Weights of a small GPT-style language model, trained from scratch on English Wikipedia.
Size: 11 layers, width 320, MLP 1280 GELU, 22.2M parameters.
Training: a variant of Muon for these matrices, 642M tokens, 9794 steps.
MLP neurons of a small language model. Each row is named by its layer, matrix (down: output weights) and neuron, and shows model dimensions 0-255. Each number is 500 + 40 x the weight over its row's rms, rounded and kept within 0 to 999. Numbers have three digits each.
After each neuron's rows, "fires before" lists the tokens most often just after its 100 highest values on Wikipedia text that the model never trained on.

L7.down788:475509420509567463518488444500518480480516517444493508510468538473591491525535504568477417541521493516500493554473602495417500489433536503557491507521460516592524471467482535487553496489422441493455561498488473529518541470558524484455546465507508551458418595507480421503478489542426464493501488547438535577496571488488482474476516468488562529527463510442461571499479435495532488488486547485594494465508490491544438476478493467471435506480616500408455513559524538437460473487582472488564603534544471476476526565514416561474466450518548512504482516458527480558488510495502465425566564550468485449547480483534506531540505478466521462414574491508509537434552488503503585507541589488481468523474496507434482470532529466493409523478505497489560478460448441504509437523462476
fires before: "19", "20"

L3.down805:536443516478449526467433458525434451472541481450509578544561405489501505433487520458484468518499523521535554528500489469544470462483556481606486479542545524507489479534442452487461454480473483562460512535522432528516501502494495513470437469528543471505468493482449482507545503560569473543487434509489442554417517465502491460524585507527563523481512557500534487549501488512488482479462489487530494494503479475478476454485453466533462488468420498547489568520545521531506506546530429459526508479437471526490489543492536460561500462430537536546505462476477537429577477548482450544505549473511442484484489504588479452514499517499476516550496554522566454535484553421431570485422525500499526484474537548481508491542550486495526449568570517587450531412554573497466463559509443
fires before: " |", "–", ";", "1"

L7.down364:599543419432462547535539468521482553476384469533494503584410519491499425478522455494460487474460510508482590459504504536472511500495479461510456522507461541536528490559493462486460458446426515533425497485532491468533514536529450491551577460550531535483426515449489501463476531532555561519532510476568556492446557479506494519542469564558501627495506462488469437532426559426472469499508438538468513555515491444500538510517516483543503461540417474494547465544478465516475496469511508531534434496548495491554470490539525523504524482491458522516569475507495489441501473509407512582568467519497518522488505480458475472462498515622461515490493522580433483487542508480495522477488458506549478556485539519487521466500390538539516553447565488518474543525430492479523545520457513
fires before: ":", " |"

L8.down360:568562496552499457460521490433640499531497490515479505498516549523473454451548490438551492535492444488558513536483493490501487495553492525568486521514464503494493481538456502510500540485430447465517450409466438513456583529496486513498429465522541467485470552520507473536473419497540489472458486502551523507550492531447391538487484591469466501499543523485501442524515521511525499501570537522463457474475529539512478561514563539543511551432510496516565540473516475548541480503499492509481515522425557510504602521551515550555472469521532488475481507436472464475539457492546510499483526506503518542462457567529446464447524516519446484439488545597426518431504388463551502545484409575576535545553430462545431448463484481422504436446533501465526511491478470533536492458474511
fires before: ",", ")", ".", " in", ";"

L8.down31:495459628529480493576487577546486522507571483553444466459588451506441480548500530502464463481485553487480480492397493526509486484624489532412551493450508532458512495489509443473503491528510473436529501490463470485570569506486496487501488552447443495528508517531491537490458483564423405468539486482498532526529461472493490481556419474518433495488595450516469465454555528496581546514486549548467501457507488501435415480435472491503440529537612498476480450514519465496489513522521526502490552547540499485469506583423498485524530559502517516538478526541474571515538503480485465508482549515491469531510517439503542524481552439562510499467527507493483506498462516468483440482539469521492549502481519462538423437507498481518478534537524475491512539544531387449483496399535583
fires before: " ", " the"

L2.down630:570484474514556581520502454517472443481494413514503461524381523474446535476485570570533539509491446524477547448549494471509456411465478556510520504503448547476515517549436559507491411454453463544462485476512519506496461505449545566465439510519546448547480563455449407495523475494486449471536525528527441506500455490490525517425447506558472548511488488476514519505522446411491458492493502466519496474446541552449482558537550551535456538482453491454592531553536533530544478455533500565532554560509570473552518539520543561531512543504457456473530483537520490541444582449514440534532474510504545456513539467504462465566530541469426418486497502538464490491499477514473472555575417485479515545503540486424504499509560505505480485437453501496602504550509544554474466533518558
fires before: ";", " |", ".", " ("

L3.down1077:458576516485450531507501419456502502515518578521491436558502508470488496424406532551521535510451433455544484506518543491525497510523499530458482417424423492537494458482508447437546546487443541505565552455473521519489472458528556489584466429485482584495482475473496517505531448532440485456491474549523565497520424494527557501545508450539519566499537546506585500463445560399483530511516362459517549491520567489471482516494484449552512479490457553566531510449491502438451498476492500495487536483487556490542476470495473573505505510539501549520510461490531472475472494571459436544522549467552492486501512535460507541458497463543515534481518522559546489472562542494521442526501464523440466472484466515481611482504484425450439492553512514557525524545477437398505531546474504
fires before: " |", "|", " by", "-", " second"

L3.down1113:492518609497482508471455538519520491513555510528494440628457552494505498491536519501496519554529483536491459515468550433437514485517497493531533531532489515502417499522486446534520555519443491518485494521524562512538400559509468521524475488508457487506457444537499450478432436521545543456502491485482556573475456509512490517459505507479530501453514469523494519413452450473471505572538444449545516470438484480546507466537557492409511457487404491467503468515539569475509478533510454510531481468447525493422418461562504580473496519496541561557456504458534510461524550516558471479407477526432399498551464517477489530566440451539520533470539527450509475516497460536508480454555468476441542451482489485465533486540550514546573552485499445516536430543495441548424507456542494
fires before: "87", "19", "\n", " ", ";", "20"

L3.down83:509512565567532471502494469442565455493490487518442468465618464496520487455468446516561517514523523527430459491509508458506450511571528481549494597580493429521557509534535492442513426508504501498531591505481537425500510477573447481518412496504551506564482487499439435550541488546474503445532483523490544473504503462538480450489472524506481542453468531481562501522535509612465473500531498470504504518564545404446504475547541541520515431488475470487559462498518440464539534509455495452522537491551539447472458446494531489525512546528520549487409534520519584477536514511508476554522521465488440528527470419522535550535525516484558569411522583487479548513528500425405465511509508479488596550478483466435445392493445530496484454513492542582469471443530492540480430489503509
fires before: " |", "-", "0"

L2.down238:515472451482453488463537482534498561460508478485509574561429487495557462511536493532462489428497483580425525473523495562501446525529430508485451491472488480432521534514462471492557550467458466501542559460573541473531507580525451491442453512477457493484501485443470509445444415466512569582461557449576509512480492503441520487570554517492458438535513521484552499598500489477537523455509503523548606435524430489491448547526482478474492551476435510455488474528459552557513482485552550499528502464509506544505539517513434537529524514563475541453444485464487502470531554520449475489502524540493490522521489477476520432438501467537521511442421468538522456519534454508553528522556490517507487449539447464442478511476459417467443500472467496500512455525601416485512475481552497
fires before: " |", " |\n"

L7.down893:534444436515505496471435505539518547484565499486484537520467502513414539519499501530450472486493497458572459493493537543517464479506516401383576499479486516476538475480497479517534490443539521458453534497564548519579485540514473496594504520500442527506513479541500467526554538593497491491553485509509550477554519514504531485555550510463489494506543470533579547482505477478483439557524515417511514523456441481485474467519494597477460485473529493465512567475487480459531493523460456518478528460529488490497438548472532514463517488495617473526463515397484536484507492523511514474546577424517495500504549476476475480572501451498542497500472529453533546483549489540505492532514495570519392412554526460501500487520471494472517458523511567483532422554555523440434419487506509
fires before: " ", " the"

L7.down480:519485518552499430466491462424488510538460513524457466591470448533501546449519487508533469509460438493555489494414448474504514506509510510529521463553551436485503467530525567492516457588454449463535494523496467455457518483498467471473440511494522596542530503489477555434473516546496476499526524495499483531569478530538466474504511530489511425525483523492490509467581566441515510514470562576536509463582555456496408502548467543494478538441472461569532511535443503524474487433528539375514538515420496513437491445501523543518537536487417528478571471459561473512490529528491590458430471463544584567544482502457421487503524462452510460584466495529522500496483460494575497551526509456501501461483499510495525403518539464445504484551597520494489472497517507504427475509441472
fires before: ",", ")", "19", " ", "-", "\n"

L7.down91:454494486469556459509500563463473531524581435474476451488473535536522494423535447485506467456546498603572507486498447487521355493506422506487472491469497399523528512473505509526507500511466490530484448513422491528452526450521555536478539533509490484500581563535437465504510491564473571440557474496486464482542549538491456467490580459465505511449534487516425454464499534406527427513464523571545558413472541568516512518520392489476558527440610513469497564481541454478478581441548523494546482459458458483509474576513569517502483504487484523467537559514513494470536487555476524464451565484464461550487486518447561508494503458492429514500472582483413538519476511477544581495505492509522509521588484447464479513416445557417501570489489511473494464477510474460448453476507531
fires before: " ", " of", "-"

L7.down304:514524446561449564450529419466489496465525489466398490507463495445464492540493506486520517461479475511474454505495574453475506520483480481531521538529376543466566535540531472523545465471613507518514568466562527596455494496466544532463526490489483544536552514422503479493482534578474473487487489529474539550482507435464505490510470478464424565491546519542517438527494507421458452489456475459416536468530471508571495476507484466540495530542548497562626530541553466510539525534483495535532468518467428486534460543515464445360524468485496506541521498551487528510515471533567541580468469517556496515408445547497494496464498474551523495539532478596490518491495463552481523534500428486536487453528527560503532486488485451445465503484469489465442496540465485459486528471515534
fires before: " |"

L2.down554:563482524511515510497467466494493462522452571531530542565431552478448502465482489460533418476530505458559490519503513513405475463451513512492532496506492519478481516537510524512576525533456484481542521449543503514477467496565501512544487510561488488442513490486573507527493469433484490484509511514506526482405472462512413504428486551517470499513554499494556477548594539436428421576469474518498614415566507475519541478453550554518485512416481533553523470563478480526515522519495475496547538534439572528472457536498450473522486526509507436463505527507512494485507520496488488468510506479520536499532493481425451449497522463520514505457485537465461454560426520516522467509511463526488574521525560452519563559435575591433454487490499489479534497375487487503548507523496493
fires before: "0", "1", ".", " |", "2"

L3.down1036:507501527431459493509424456515493473561496513481463532490453506501540500472560529567488475492487516564508498549473581488472521557524446448479494449502516525480449532473495490588500522524452482415523473536445527454455516477458537528564506453466529529470487507523591472535499530474472551573542425515450583477537489606442568521433556479528513442502496506500543492459463498488473462467427430501514557496495508442514507461549538448426561509528387496507583494552539531480505497494495543470447550449465515469458485494516493507493475544470455484578464514479583544539531505507470488517451502461527508479526523503470482538531503436510483459461496496531442498477545531511468437473482488484485552532412460554470537430469487475531547579572536409539483459439493488567481462455478471
fires before: " |", ")", "\n", ":", " (", " "

L8.down1221:537499486478564507533483454583502496524569456461530464481462464473580477483494533476469439452532492502466535492513541481480591503483497506472508549507460536423574528511462491489472476480561475473512472536483457544479518506470499505471466548544516463485477512480464587503455552441417504459416508602477501552575531460495457440487496524485515418571457496535406451470507519503530455465467507486476509418447462460489501524487448433486508525517538477521501454569540486553485503499522509546482461456508473537506544573520520524440481507503474580481551508507483445520525470506510499439412431485490507557501565484433434491523589527484523468512569547505538542458552473544497516511592441463533551597506573514509550554535524429474480469567556469512564562600513499547548518498488456
fires before: " |", ",", " and", " (", "2"

L8.down882:508513508437466504504487487576486554526433470474476510576484467511579550547533473488498431477532568565455518513466492509437505537373506490526566529543519527448522482472467519497434507482516547421458516475509537469518408525509486506500517485458519522485493485546534541517455530584526461495502514439512459495507504520495437444536535504471399494498528535507532506494544462474513466514518514450504473461545525482438469503502561505515453520438614594490434573498484500468527473476481529525501477521471416467457550453508514431472574401493554516530493447499524475504497514548521553509546536533468478534489520500468512537591533489532619499466476459464445470507469560478494535515511422472451462479493493489461506518472552443469472414511516461521594417504528537532547502514437525
fires before: " ", " in", "19", " on"

L8.down1046:456529428500529458530558508574551480444426559451516475488525508477546457474428492499487508517523480447523588474474573516506603433351525496588533448578478532471536574496536454538459458485539493495545456512538507527490474493557494470476550417501490444438509467438441535551504553465523556501520566502472436437460473486459440511479455614451554463471545463508502525472515562527503499528462468489515526520562541556503503487457517519505460503445521523494502509477473516425547464449479530578488456466491510562495496450520568521555457466473567496533517518505455431509507443565455508435451498443489561514467501550482475508467583449459452501480488564498543475461452553514456489529487539496489520459529493481539563525489468541479451484493453519432456504520474523461467499530541472
fires before: "0", "5", " |", "3"

L7.down1252:469575517490468491543532480586520540507523496565529436478449470550516527558513495441515519583450536487527525459429551511501487517568474521397481528523477527523461540506462438485493500537519535524459548523524475504501471493556471484582473466491543510483556538509520460560540504630503525431521509533568482527522507487531492496523543438519476458545490521498438450448427480478472506458506554551461516599495440485511505494498523479526503452446453573417489526476451556461436522560488518472454513489553493472523465489541462538473490539528502554506381477452589475488441445548477486513539483436543541485516547404467505534527528531500520531507494575531558528550463460464477518543528504482574562457443533462482438515459461454457432513505492494547562477460520513480445471482452531
fires before: " that", " the", ",", " it"

L3.down1253:588617605518542460543546479483486569463456505482542476447461406533486487474556471481537459447443474426467502527526425480522484496503425456505511493456513437465494499560468499498476452409495551562479510555531436497550546537552524489479458526461525561465545544425465493509467473506473513493532500541405439542505504474442540509487506465414545445578399511548559500501483490505500528531515527537553521511487489482489510511434504559544458472469473463553532497506506458455551594566505477559531465493431427440509514494522458511522462494471524464518516499432496557419529498480518396544580569512484516459567482497404483460457518483468458490500462525539443468443563535473520504493497509478512518560524498446541508561438515477499490439507496516514583547435529498514550577416510534
fires before: ",", ".", " of", "s"

L8.down232:512483410423508475503566523555508588475475543520532532522541451547451590462475496463481494512579512434460519525488501518515502490463488572465491508472455542530561505541571479515517477502429516473499525497495484531433550445504569507462470503490492495479535513526494534513517492612539466470509515526469460468437554490442464418526383497487458532467542568528598493462504497536505577548464501473456474466538496546554509470486491536474514495457662512483555521498442444509520456508477472483573518494465481396516452426474521511479452438473433469484482547439523547476452504526485461471546490521534437503487455487572453528469550477538543506541401470564453500504500543485457531524508531483556490579459478519452517455499453531506452509480516533498478539500536485480501521488442471
fires before: " ", " —;", "0", " Ler", " —\n"

L3.down466:437584558516525510556456581532527518484521544528526554445453505534495485608551524489503505499489547427504500582469602516495401513506513552419447524436536498497471568544486477565491515475493486503518523488503494507513471484625519511460491541466495600466491469507554540494480501458482471513520522466497458443593504512458510475467499504488472491530475515520542514488514467501575510533561430469525449485440527497507423457510503536536518476464482490510481489466445528524467500547497479420514516492486541483412469499518503567509487439476591463470458521481505477460572492493471493491493489497408451441537540459466546480518389524524475469456500556560575478542468568548515508539549449512410481538441489498480505466475598478536451481530498506577471498497537530506572535496414459
fires before: ",", ".", " he", ".\n\n", " and"

L8.down1085:443496478501519481464421531491511487526468450457543504577478464501491439467476481490498516559463455521519557513518439537481511477542464545430435453511525454565513498474440487510490530502485450445524483562548510423446477495481524516458497502483551520525370550485489466521504508355473460474502524523514532512557532491473505520470486547487489500520514523474485478461500506473515466515505471553464550460527568566510532497496578504426540503413663520512492484588524527465492437588485479428572464434491573484457436518521552493469508505519486483470437516495523482557512509512424569488490512432516496539497468490534599534437499517429538535490570496487532581495504506459530536489496549526469574518438453464519515517554426494507550509446554590512522504544499486486498529538482508
fires before: ".", ",", " and", ".\n\n", " |"

L8.down1222:526512493432603527505516448491537513538537556431465475583546494531479468455496537536448471562537592502444441578453552522525531443590461548459459471545430508491415547460540474498478499578485549480456464472447488512457492481487463570526490483450537607562463516489499524511483488514567461474538477531481513515517595547510485458503466473469460470530478522499506466463454535497512615488520490497473413497548498531472505552512516541459469446500518447460524466508506467461459484543545580474450463494505540463524458525461539497449548566499457498452540481514477536512480535502532513483518482498512511512446534532546550499555531520491527483507452496466493525472528510400518600489507509427480447482471576499474494477498456464527425524524561475479503537562539425548461532513526515
fires before: " "

L7.down800:571490503496514476518488484523499484492481537458490476465590515383469428494501515496490535495530493407554437533508486507514523518470463524405507542513520470435518459539461482488506454528537524521529567495496464450474513517533528499536532465549530574507522576491515536563443505586430523518534571489510519417424465487429456452523475586474499567495538510511447400521541581501412517480529468553508510535541544523501535519478521469452499516507602503479510420520465521540513461452511441535499534495477460514526556502436535465431512512494476450513482453572514540498606470471485486489516476427488477506519483500522462459465483481451532516600478545498487537457462490534457458494453425517472568438506508556419595540473533487539601483485472553537399543478479554443468476465582528
fires before: " |", " (", " –", " |\n"

L2.down510:519424483592567469540531539492477534486542490580503577444532527530447548538482433427501493481519548502521524516523499520365511510502430468481524510480528534438554534526472517583458519466494447560465489560603556490462457537438521480525495561470495466530520503484484531457448452462569520514513499507485540542420515526563494490518445528437548447515429482540482452522533501489486501521459539455448562512526469464457463456489564496547419512488459520610527433470525520523487431536529494538556506488475489454549472464519452371466528517502489491466530383508550558496496510456491414505444529469465463567531583525437479451448551497519542513513527475457482497529512539473535470498550466513518466503500417480517513521519495480564506560497518490476556495526498555421528559468444490
fires before: ".", " |", " (", "0", "1"

L3.down323:560526429535532533570572438477526501474532476553444531388503460515494451442516513488423508486491461514511476504530470522566486542412449459497541440476481567547507522489526516510487508570531504497564458485484476496461525437466536478426478494372546476521421499456564470443534529435520443473513476566486463520506449491476463490451538562578482543480629483504551514577465613515496508492472480518531524491569507497515464518556550505497474511515458510477555495470457434504598501501500491556550521504462473485538473436453495471504550483563479522547453500502480452511542432445467523516511494480495538484449528657541535516548497499484490474470425515495439514565421506442489470543519531489537520497451522500509526544455520513530537549503513481461516563479519544448475457461504494
fires before: "0", " |", "%", " |\n", "1"

L2.down542:533477433482513536472448506539504503485504460468477560452417490523494421551553542491532509456515492579547533501513429513551441513497534549425541440454480369555485533524494528517537551551505483429523516566560503553534500529473554470543498503401452476425501459497527509424482457512490533608483500494493510464536458513475427507462507536497463485500521495493542457478542604454506445535462485498519521501443464514508485522502534522543549533513571483452480632471494492514587540464517544556519500474443425516435429511481432486457467467577518479533526556414490500571494515398526484467480433511540451501568501508492530442496464485465566462431491506461538478528488469516483498487502509539482474499491483534475470415554546479526534550477504441436523443527550491512446511535498520
fires before: " |", " "

L8.down1251:482503439481545504510415422577580588421525577445511518469479511526491459468464459509438455551508530566455471540516397454494470450460463488642501532544424540488511497485510501491552481534492488457493497512460511443450473478461471470535554440578501460479487482465562479430454532599530503519510474467452498590482511516481564463477534493598512554503451538520503431437522481480497424542485542509472484501490585507523443537508527465457530507499542489512446532533461529495493497484475480531431408485472478502480593529546541507503513506479436505540470452533468439500531467472487592459486479527470536496581531547576583536553523517486457514458561549495494496493532483514444544517445462517529489511561453447481526485470521468520438483476479488520493510543483545524506527441526493
fires before: "0", "5", "4", "1", "2", "8"

L7.down727:443546393545538538501579485514517424533435504451501563435454526461464552477517530569499514575563487489515514563517547512446462525512509530525496577516473522452496458476556570562563477507482501482473476498515532570512502428464535501519559487446448528504492561542449472475451466508464472512561516480500517482487536529546547490463474574587529497538501524496488500560434497473472551495526465536515471537497488483527511469493484552464487477477520509435532509441417497508467505493491451494491438545531445457462487456536459532441457443509491576535566551461482452556554512490643555520476479518513500555484549536478503454501534502550509507511446524471596500495514526509531547513475568461433420523404454555493437468525526583466502520556520507517518437515489486423565552537487447
fires before: "20", "19", " and", "1"

L3.down84:541488491536477516460533454422494514560485482452565511507412583594515508480483548495467459492518500460521518486482552506508455467537550548456528502528531522496543473480477506572444482539563467536543443486472591532431544457477501542489487536444551484513427510526467518455541467505506509499491568470444450409499533461465484415515480460522460459537471485440517607501479538480452560518531506504559480464514412534458458604515518539455474493454506462503520526478471544504589515479524501475515444403511497537510530468453488518517555485489458460508488461500441500505503484419451490505479540476587548457506420461575573529563584532448517554497444461469514508551483497411472532489487446509440407438550541566507537516507458479531535542517456498472472504529481529535516525421501552
fires before: ")", "10", " (", ".", "94"

L8.down654:470544453494545513535560468512502556491476494508491514448535533472549562449557462555546532503552489460517565485562552516547452526548536489555485558515474397523458527563461500501522534452470498473503491522504483579581492588534459415451519468462513481490496502505483475404468471636444606484528548517529515497461464451524459563536474475469514480503435464518500516534467504498568518434496539458486520507470454444514428526498566487529501541544620523506542528501521473530459497537508520540523458512470412526515472499507540452495487516503513533479508489488503503459571414503434519536518477564432452520483493507455571564451568568446515441468465521502448403498481460499558464524502533418462533442483517484480487449544483515513565539472387492515433522467530494488485527557509469
fires before: "1", "8", "6", "2", "9", "5"

L8.down721:524534395541514469541503500489485527485491547454487458548507525504513471492416538559448498503534515550571431512520520468516546423457468561529509464467463428575503525467549432560520541587468452528445472447527501465488498500473543502457482510459456499471533510488422462499554543444455496487463521504545521531479531523470458436490474486457535445464440502515526488511412564539539467455551463568480507492493525441449533561486499532442490562525569458440476509485553483512583525462458487461463484486502485529450521494540502485443471453509476486459539560482530504497473480521438566442507559599503499490502507459398475527493535510572477502519520481491501487522528538486520552484501488460480489447558483509534489491494470473517456525449511445441557528565470497407468482498530467
fires before: " ", "-", ")", "),", ")\n", "–"

L3.down831:438511485470468477473493452462556462562467470519461507542571466502507575467433472590473515538447495541569438510497483455502479498453521501617487535455504421525482480586539509546491522522541504460475467523488440523504502568517437470571533464510536567519517548554518416463547467492543519576519480480444537499518506499489438555535591503533551459532507538512515592500515563536513546567478518539563541458468481557503539505518497493546469514484405509442525581464496467526494475535489497471518494493486427477473493505504533445439496535439512439547515486541544548473360485475491439549497498511581536481498505425508518467560511537524532465495397454495492525464553537441527501553459491488502529528438505489499504441512475437510528483555493542484418447528471510485511365548535489
fires before: " |", "19", ")", ".", " ", "00"

L3.down604:489563528537473522551487505494560502461453457555501494441520508478533486406520501433503470519481497466544530499583530502467486515567584557647451519506457539518473514550487493531556483427504531474454461479536526525493475541524488517472527485522513462542501473530451503470550495499509463414474567448419452485518395433551545538493552474464453515417456478524491459527555511486452480504511538558509524460517559531448503478476510524462441482480461468546529494464518474460550470490527504562558485532510512531529482450486551517458517509521501452505431512576440441506530575557504513527479452518483438466527468465523499564429470481465512507492550530488553526490434454483487526510517548488492520449487538559562499461472517559514519475461473555547512515499503487409453517504519544
fires before: "0", "1", " |", "3", "2"

L7.down484:547542498514467440510504468493464517508491468473480554451472579441515549526486521456448458458522488535499535510503499511497481502509480453516497485522525460569534571509462491543508470566469499492526477414472503477494554494473567528396533504561501446467478497508478540481494525453517468524476502560472411480452510484538407511504469448517503482444494528586477500516486546555504558529475501453520520443600480504567501500504476466508515470482508434512496503468514523545591520534521478494453537536507527524454503489470503557512501506500477431493483564620422445467489474510544445545464418595579488544452557454478573515505462555600493465534465552511587524504468518488450439463536519484505419495440491456559544441414495601532397564484546542466512540548522485520565525501476498
fires before: "0", "2", "-", "1", "3", "10"

L7.down456:470559517557506528458530488450530528472515548499517482490453491461438436539464555508481506497553499515462526474569431522546480518483488433688490503563437568535582505469498489473519496523480434526552470534534439555493518478480466470434507550511520400422450510422517524539456503623525463464427479459533450496542454510484484451529572463518507486501503536538476470521515506532488524500543508416528480419493526507522480490477500465559556476509583531509500519484478559486523466475452492467524497517501496527443533494527502464553463456559410470522542489526484449524501444521417442527530498575506427578423509532583542462554491506459516513500469459499467478580539443477461501523617527506563554450541499461485440462486484526483543509490468501521435525550508523535550544539507440
fires before: "8", "2", "5", "0", "7"

L8.down223:489508493566526468480526499505517511507523533535525542519507479488482470480548497520410583477487508492518559539524505540503548484488523470509489425479498487481507525488594489514509413450525526495541516537532516537523546506461534477463520450499461415483504547508537578483402539419476539507525530464405543440430539505500524544506448565543558456490535424443477463521475483493547515418471492492528419462445508481466514469474529552463513471462555497514552479476524458485538489555421528599544525472545490439547464485516473450431426612496620446481612497503474467488471545561478482501508523510456425513453485547502527520453524534513473493496434462480497449474493424486518491483531553457540554455545507471540528519465521469518404484510487515557461504476479531532472534507504450
fires before: ","

L2.down657:542524527534519478540481537450596490527489514487503511533444512489559479497551496490535511486510555626488519493497538539573475448564535549551561518549459389502476563508408507514544481542441470537501498467460521534529460512435466497507507496408499502486490500538527541512546468577445549494534566471530515517527550518503451466450489500484483539518513499521459448468504527502495469493517473521467575479509437502555482478530551555490453485507455534593422461429491537473544445446522518553485502450556442509535464530500417463526503445514450474492567514485485489458500521459550510469475531453520420554446537517536521483518430563464509497523477537462478446532569459526508484506498486516470466590534514463454465405475563534570556416540491532528430434516470456445409505498548439
fires before: "20", "19", "6"

L2.down909:544465467508518536448516532464482481532472453438456492512473511529625444544521535496547481404581541563558542567425500538524447501495485586519471508488514416549482485456493481488539535484499481465454544505503522509527531613530542513515514557529482570430455486492472543491537479428484452478547546511474506434487571483424503504480535456497492458576516548538442495484478436512457511439454498571494472472588543481396530491490521451486484551520546435466484476524440506532506494451485517492555469516525512521477436548461502504548545560469535443513438497494532528512460544546443464467515530526521514577510524448442433484539499485477484507523504414560586517546457506544463508489615534574426514549505497474470461606537500480450411432473482501467514522568540521511504521499495484
fires before: " |", ")", " |\n", " def"

L2.down345:511470438467583454556460573499565489485467513428467488509549374498451567550495476505461425526503516582475576498480531484482530535561546499512486495510465504583493500524448486506492492508444517483507413560488566555552541453507509546544517467528463509498484501533439446473497495566470567429537505475415615518491496448482540516465526496534463482530551463492509518515612530490429505513512483530468486478487476455537485463522540453522540509538509463576479580483489566518502596467532476516458505478466494381523472498579509521455455444494439521471546536492515513490495535464524459504488500442440450510509518545473416477557459528499470538533511500496549398527546403513521543486529482483501486492458461494518533471557502491512544464533550497586569417510549494474558541473500453
fires before: "20", "19", "18"

L7.down643:528505562459502536518512484559510504476480459468532593523523506428530443475498409510520497502445527516498503458466510539505582469484439433529522490511447528420537485484465511500498443456542477452498549500446450478503503544506514444416504554540485487545495525421451606471436441518498493473480574480508543589511492511430452517468416475515464481529463458470412394553442544475528488475524488543537477482483517531496484484432582471475524514472473535541459501527483527560501443556542519529549496512450505509529530516536509532492448481519561509523532540520507435487512547528519490506463454453473478471495590527525592536472523471446528533522538489537460514491520436532530553514486489462587464491533497449443469552503505466451496552494495569571463555520489479571456592507509573
fires before: " and", ","

L7.down680:494525501453512503518482477497521509519545493530456506553531484480532467466501452539458490476565451602482487532498508516445505487489508466474499497448480458473461609533497427475514461473534463508507455488549484569467498532521525509504512460534409489482518458510450555460480537415490494478538571531485531491549546512486539562460488560476482485542488499494491478554519463519554557539441533494510435456463547510564558438535483535465500517464492509505455489461497489500538426584544540464506451492514511474528466555496521487454358528502475574462518573506484526537388550502482484565448455435554529507517548584448502556453513534439507569497529541465542533483564447525519489540563497451487470520550546414502415570422520488526465490500496527490514538517471566552519552543489401
fires before: ",", " and"

L2.down863:503587473506482483572537522514471475375544546533521526507440466500504456536449510465514544480467468400483549529531516535471586494430477526454485547476520489559510513448467444520486527453464477501481447512491543493495470506537460516482577554498452521435535504400558489463434538528524550493482484493558539528466493488437476500546466483516504493547477560481541473529457508500512466531418429574384486533483498477455499502512459473554486482535492488571584454527486542523491474460502517514569592482469541505472516519502515456555536407472466511486478457497534469504494437505519479495478539507463481548467554465473507468515506544547523558510534543469490488434516465483501466523522480525506512504473473493544467504497540526475476572474469429509547464517509580533418536515520559
fires before: " |", " |\n", "."

L7.down741:505478562487559555545510585491448538521468433411565521528464429483529485533466491439487467533551478490431479519461515477484504528468459482448531482491469504497436511488464554502536519519474527565512498511515503495500522523464455522521458509459552457529504453576428494466528550511487465526475442499475503453500544467483525492477492552487475549542531567471449474425503465450497494561471498490515593488467596518448515453513587535543554468465437491521517504530496499481553438434510436501492494519495524467440428560497453476539478484565505527501515465483558543501558496516561500528501526502525521518448447598489506490481387569539459445427469517538523450522446581482506437488536510594509445526502441471466452446538577467498483516465497460521497524473499480528543480489502402
fires before: " to", " by", " in", " with", ".\n\n"

L3.down314:557500519439520470572461477549450444447455506526477554517506497581483582509479501481533478496489505498540520530500518456625431527495570503488422494478535455446510454452512556507484469488465468498444439544517560549509448524479560500499507487525603569432510526578444493450529512506408458562516476479487459441501550494454485497493509530479468512434540541520491564462473452503501515477465468500473508376527521523571491507585488456513573454416437493493498522521484538507543543455516506409496553558527527561496462548533473504513472478455538521499479481494557529547575515460466487469527474531556496408463515498462499453416546460522448512474485514504540589535480487471480501521470497567507554542465491516514516459507469489467492472474489481547504498522500493519571508448466525
fires before: ",", "–", " to"